Weights of a small GPT-style language model, trained from scratch on English Wikipedia: 17 layers, MLP 768 GELU.
MLP neurons of a small language model. Each row is named by its layer, matrix (up: input weights; down: output weights) and neuron, and shows model dimensions 0-191. Each number is 500 + 25 x the weight over its row's rms, rounded and kept within 0 to 999. Numbers have three digits each.
After each neuron's rows, "raises" lists the tokens whose logits its output raises most directly, leaving later layers aside.

L3.up752:529491514502448517501501515492508450540489481509433523426487517566513565498497504520531478505483490523507489490509461520511534535471461539501517507498481496508549506474489491497504503553513521539520484502484500523499494516460461510506514474514492459468513496477489522510480514485483504496498522478497463551490477504471543509469520515468492481556524469520480502525507498476497476505479506528488494471489518548491522480464546516519537501492492494490481524509560521464499498519490492519492398491495483484490500485493515520480478527473500497479511436475480503504475481512507493488
L3.down752:450504519491505443512499498525457513470505495484519507520482518513498507524513511495519483505568515464456495487518498494486511480519505483520472516497499496501462502485525481472464472486469525485508484535531507454526482493566516525491474487494486544506502516499494499480495506536505491526533462474481487498498468498519541464519494474521491480429514436455488492466487519462471481477507490481490517550527514481530541519535517465488468515521502493485503501484516513457505468469530491483491500491522557509485506551477460571493517496516492474545515578462496505512511501488480506501
raises: ".\"", ".\"\n\n", "\".", "\".\n\n", "chen"

L9.up221:515483482501520490548496515508481505496466534514483539498501465492526487465445474502516527496459514540494465520517518513497505501528484483495511524482536511536496481504460515526503526481518494459497510530492571491546542500510498546524508491517496530493510520519482503505454531503527519507533500531434478521461471494554509509507478531492488522499510491509513472467487511487474491482512501473489491443491476494458533500528488488454490505473485506495474482506433472461511487510480490457531527476561510485499454513502528455572510462477523535506526463482500509514470511509519493513
L9.down221:481468496515502484516510500525484498523469514504522494510550495583530416487506511495498519525467502507501501524481517496469500493514475484521485477491509553524502519491516500501509480497510471473521496533511506538514540505514538536523494505496497514475503520524475483493496489467506520479492535486502512584472462501503503480518506510472520505507502493474522451507480509478510493461541538497471475487500465488526484506530479498478502501503495523476482507536494501487505479517489487477496488483533484499510487520496513482490483503488498528405530440476392510478492498519568538499
raises: "==", "The", "There", "When", "During"

L10.up728:524512471518560492490461516500475516524507530521462501496467443486560499475523492458478532485494487530504503482512501526536469545486486512485510508467449512521536532504505500533489488489450475511527530537491523503538513497490460479513489541510476482503530544517453444515510527533494479503527540519466449496474532486500450500481481492512468523497466488464515536504579494489497506502496449510519494514497485505528485526493531530489521487470531538510483480477505499496480477499522484472492528476490466496520502473509504475451519530516479516516528500525503553483472522491473483500
L10.down728:522519519536522459488540486516493461494520492495497505495509549459474556508433472500490500523528447484531506545495505511492520515500541512462453477516501505487474532531477518549477539488507544495493523472500516494528508522502501487465487514525511489470509493498549465511507491482541508485495533499462514489483540529489499485472440486479485491482526504505481473471470488526492476488521508529547494555453518504494543495513499553528505482545539494425522527526505513516494498501495536482486526455502490493472502486473501485487506508489469496516508443519499470509483491485511517449
raises: "ise", "ate", "ide", "ises", "ub"

L2.up69:476519487523552488498457494549459459459477505532493491482427535501497513483499516468494509479451473452473480486491504491524540514528550510554469530518493496480514474512517507493517476497467511519502495531499517456494501494532506526440511575527508512509529459505497491509486464485578497482512467472533487484503526486524491466462499498488487537537501493477509498499522499502513528497544507466521520492517504540468548521530505491497541478507505484514545497509519485512534485474492482488476508519498529475506524482481519496447520503518497513512535491515529530474475471507486473474
L2.down69:489486480524508507535510497470529454454487469526534521481530513475450450470509460519502515483528524493525498523531524483530477539488461499464493496491525500509537520522498459515494502511525483480512489514478469498514509491488509537504514547497517502493497530484536491479483526510529483513473509489498481507536545517439559539485474497514501531489466483464527473554464484520521533513482474470496506493550476450519525499536504492506502532514481496483502476462534464477527510518515524505516514522467505481486521477491497440496507434456475503561492523508516486502524494448489508477
raises: "ise", "ously", "ity", "ates", "ate"

L2.up436:511483526442470483468458470475523542505488500537478508478480534501554503528484549476473527497484524493465471513530514523534471506508514499467456500544499541509469476466454504455543516492489486493506492496510519502556494443506498534495495518476511553514503487493505498491496477442481522524517505506470469475484478478535510499559514514468528499505505479479499480495522470528525480515504469516513549482511474490514521482516523491507492555512518518515512492473519466459492512506514508499519528504498483504532503495561516479524471497451495558504475512501489545501478449497451503490
L2.down436:530514516532479509529506502486460537531516483513499512507494488439521523447496483469554554513487553464492457471530541496497488525496456506478485509517475521460485537535495473499543500523514520487494425466503512496504493477518509474499536486520499482495501520491496511499540497479477523557465474487502485471457477496493500500514540499501553506496485528534477468504509485506483496492493500502496475430479561467519485473506511507522471544515533517468495501449508454501505479489513493533486502499489506536533502468518523486497497470506454564483514506522505482466504510501523494535
raises: "more", "bon", "time", "day", "my"

L12.up119:531469497498533507482518556469515464489481541503512494473466520491530491444508501485519494518480464505488471477503499513493543507477485481533483510526491502508497508460506505525554474450453495516479503550481499464539512498508533527478483523499466516547536493535501529515492517494525475500465563528448506492491471533523474518502433477544468496462500477509507532514522496553476518501505483523532532480458498473496491478523539563498439472487502488505512500520505471502512471498504456510492505500506475476521490479526510530498528500501489493517537482517510539502476455479482469508
L12.down119:504513538470510490503507471505491522478498435559509503498499486510432503537486496490479505466529498524522473522475500507488446499502473524495563486489536490486488485510488517450434528506499528506496448458481491522455503505532471499489494498505517525475498503435450497495510511552515520504500486489482510499543526514491526505488478543541547535497518514502469506501491456498503507500506558502487506517545470523511518501487503527514566488509504494464471496460512509489497512524510521502541484529511523505482486489507476499493498540462524521447490510439468488492462519481510492530
raises: "aries", "ary", "ar", "ities", "al"

L10.up495:528538518515506498495517528464524492503483453483557492392488464485475552492505517501502505495451504499467492509514491517500472520510545471486493507559480507515515519479461482473485529521466496480467517513494508487473486525536474505500526496507523523516501471482543558517505477511499467503496523469517503530540475490469488500483483479499525523511543509464508486443522525554521507534525503511510499530515493472490509504512530519518486477518492474502492451468499522468484443499525550484499488537480465494510450520484494525515459472494485499489493481502502498529482470534517497450
L10.down495:492524475484524478462548542484483508488549464509552524505499487479524523472520493499522490504468490460486526506510520465485477506504525540525499545485501493480452507490526477494502492526482510499483460528515541526490519483482485490511514481501528516424543462470464522483527490486482485468475540500508508491528522509534498456509499544533499516480528534493480485471533490525502508532526491509492471491514481467478470455526545482535526511570466492439487551504494499514474540540515476494502450489502464500510515512446497533506471512501499468480488499499510479496526541497487481498
raises: "ing", "a", "ill", "ed", "il"

L10.up362:512499499531480502474500489516511522475514496499487463469526471518501480523516538487532493507497497476515521468461527500522423476506534528507523509490544488484503457452504499504500462523490514454525489497500530518557489549520512517539527525515519486491532483476504475508481475478499490454481489506509513483486448495488485538499490437544486542496540506482529534495501466501509483535552465509506522536506483521521530490506471474514473488497499493533498442488462512517503529535533473520495511509518526495525504521522450511499494479546419496460507527538501517522482473485531496509
L10.down362:484538444484505448521518504514472490502525522483517494495497517443519600504503500508483502505523507486479484514516492482502506502504467474496483481503485477502476492524512543503501514443545442507481538520509498510472487471465501492492483503507481539494478480510522456520510504507479528526496528470533510481537517542484495492499506522493493489489495494487460483506497517498505492471462497545488502488507519493486459466475481537532505488493474507511490532505537482528499454516477503476483477483488469505497518527507545513478531508465567516598479447478525490480528484549478480533
raises: " |", "===\n\n", " –", " ===\n\n", "===\n"

L13.up407:476488528478461465517493525519495498486490495501525482480461526469489526517519481511481522535503508525488521514494516460506531464518498527474519499496463509474490496497462530528524503499501465479463494498523523482497527508507503482505514481509494490503476525510487490460512469464528431469493513521498503477515500472499523559524437510509476473522496518456473502498484479476532515506536552540482523456522512482498513501494503523514539514501493479498492432529496553517499502516489517490527497536535523474530464487519470487508539502486461544506507468569524533440428476467481521510
L13.down407:534514519525499530492491493504490499467473462518506538486479534461479526516494504495493529513501526484545493481498503505483547520454457467508516470521506481517505491527501484456544483495487458533489529479491468486508490503492533500462529540515492449513527484483502538467517492462475502494478525498503492480440502506507479501518495476512521500530523480510514466538545513553517485558480487502467459481501468437515495486476467448502454459528496527506547555500509507454531492509507470492480546521514515486502523492474497506531487527503480492525559481540473486489484486486487472532
raises: "imal", "ible", "enth", "ks", "ibility"

L2.up279:532515517456505516504522499492495516524495519506494504497480491488550513484480540466505511518493487467447497489517434505463486511460506476560496570487515490471533544497473521495545505478469450520512512473536482480490564558490520519515517534481476483516500466503478499493514440496568441502537505529542510475499542479497461509483504479502498459509484477468491509484505508488499501514521535479498466489528426527517531500531492517517489491501490466483508491491497519514534514494544526518509508531471532465514524513535512509478500492499512485507482510506512475546491494511490516491
L2.down279:493493509502493463483529537492502475447543507516527495501508495495527542514508469496514497490498487452480562522484490543551519510485529473524474515507500461498523491494527526456534537484512500509571525504489508536475462522554506537492524485473485501500511488471482490527525484501504502504509526487480495508496506476493476471468527519501510463497517543521497525501525464475510482466513521466492506483558472510505512527554528501502497467454462472405463537536482497500498474495515502506505491507454522452506500520555504485488444480511502491502525507509508494460501484472508501480
raises: "iting", "ong", "now", "by", "ater"

L14.up103:550420538506496466527500521471486512440470554483490466489472485462548502483503560491491490511503535488490561532505494513498514490465488475500511474527473501508514490524467480482515504493453520477482492534492480488518489517552507521541541455467474487520493491537505515493431537504503525529469504491521484549513510490490496494509488494519531495524547499507478545502518479537452501480531505482500519535468480496516499500512496500486480506493527506508520505484489498494499519495481502479476489574469497512489500493474444475507501505482453513514520493548526536482461499486491501470
L14.down103:479467465550518535522482516507505546520532465470493477507502518492530490460500539516506481532460521527516510463526477534496510497486455478502519472530466493498518492486509494494518534481512554503444473535485469524472478503527450474506501479486554485437530479518475503485499476516534489486514500503531467516524482505548475458518539515535538488495456523462534501520544528463516533512497434530497450501510506527490513468482526510485504508493490455486464521469513518520471515499528442478481492504486509485494494534519497492513478508483487550497520494531489509484497498470489490492
raises: "eration", "ent", "ibility", "ible", "ament"

L9.up494:534498504520518482444474523531531538478488512461458469453485500503505488470537502459505515476516489537504464509520547510529500499504496501486498530514473478518492511532510492490472483494514492511531530523481537464493546447509493452548500517501527511510511502523483484494496521451480523501480478509513483466501518512530477526527490501446499509540482530518490491479486490510478497502485462520517511490483511540545536545502474499528481520468513539520444474474474499540523541442509480479484503501504477462508483455446502506520504515544535491539490474539511498500464479445493467513
L9.down494:507528503441474478486570501488487488456490492511528554554497522464501481602468504522475505514483537483531524477524512515471523473515494510531464510497491519514484515482459490473505484499485505493493482499525491489500467495522460528431500451499495527474535519523501484568468474493480530525485485556466521471484465531490506504500493489521483481520486470508492578506495507537484503520506487529493538467459495518518508494532454504505473490497519478534504489509488484507468497521487494514523479497477514499516495557524496467506500501494502478522514532496501484466507522481480499483
raises: "ious", "less", "fully", "ional", "ually"

L13.up759:506486501479465482542449510502493513510491518525482498518491465509543521500503439522490486487526475481494496450498494541532510479516478454500496540524465493502511509500459517520495470502493480524516501560518514477531492478517537507475527523547493463530532491509478474480486479535508463448477514498482502516508521470477460527459446462532482510525498497492534523469514485481510481464483525497493505520489506486505510470490550531499494528512538527487513468516464450526504477478540532491494519505491513508515516471503497490442538550471489520515488477495519569475511449534474503531
L13.down759:451505475496503511526485497479481535532453535484521492526549474489500545546491430513507479494516509500488494468499513509495474471482482485483489513497510479483501518539475467528504500492516478527518532532563495485518465431502492532514523524499489481517520462523473531502488500544466497516465511530515538506511523478535477463481515495458461531501519539488504511476513464520521497491515532507492519527500512442453525466461538530467538503508536510473518518488450524482511527488453492480503527496501479519492493497521504525473506546475478474516491475486535482514507445482497476532
raises: "aking", "eds", "ese", "als", "x"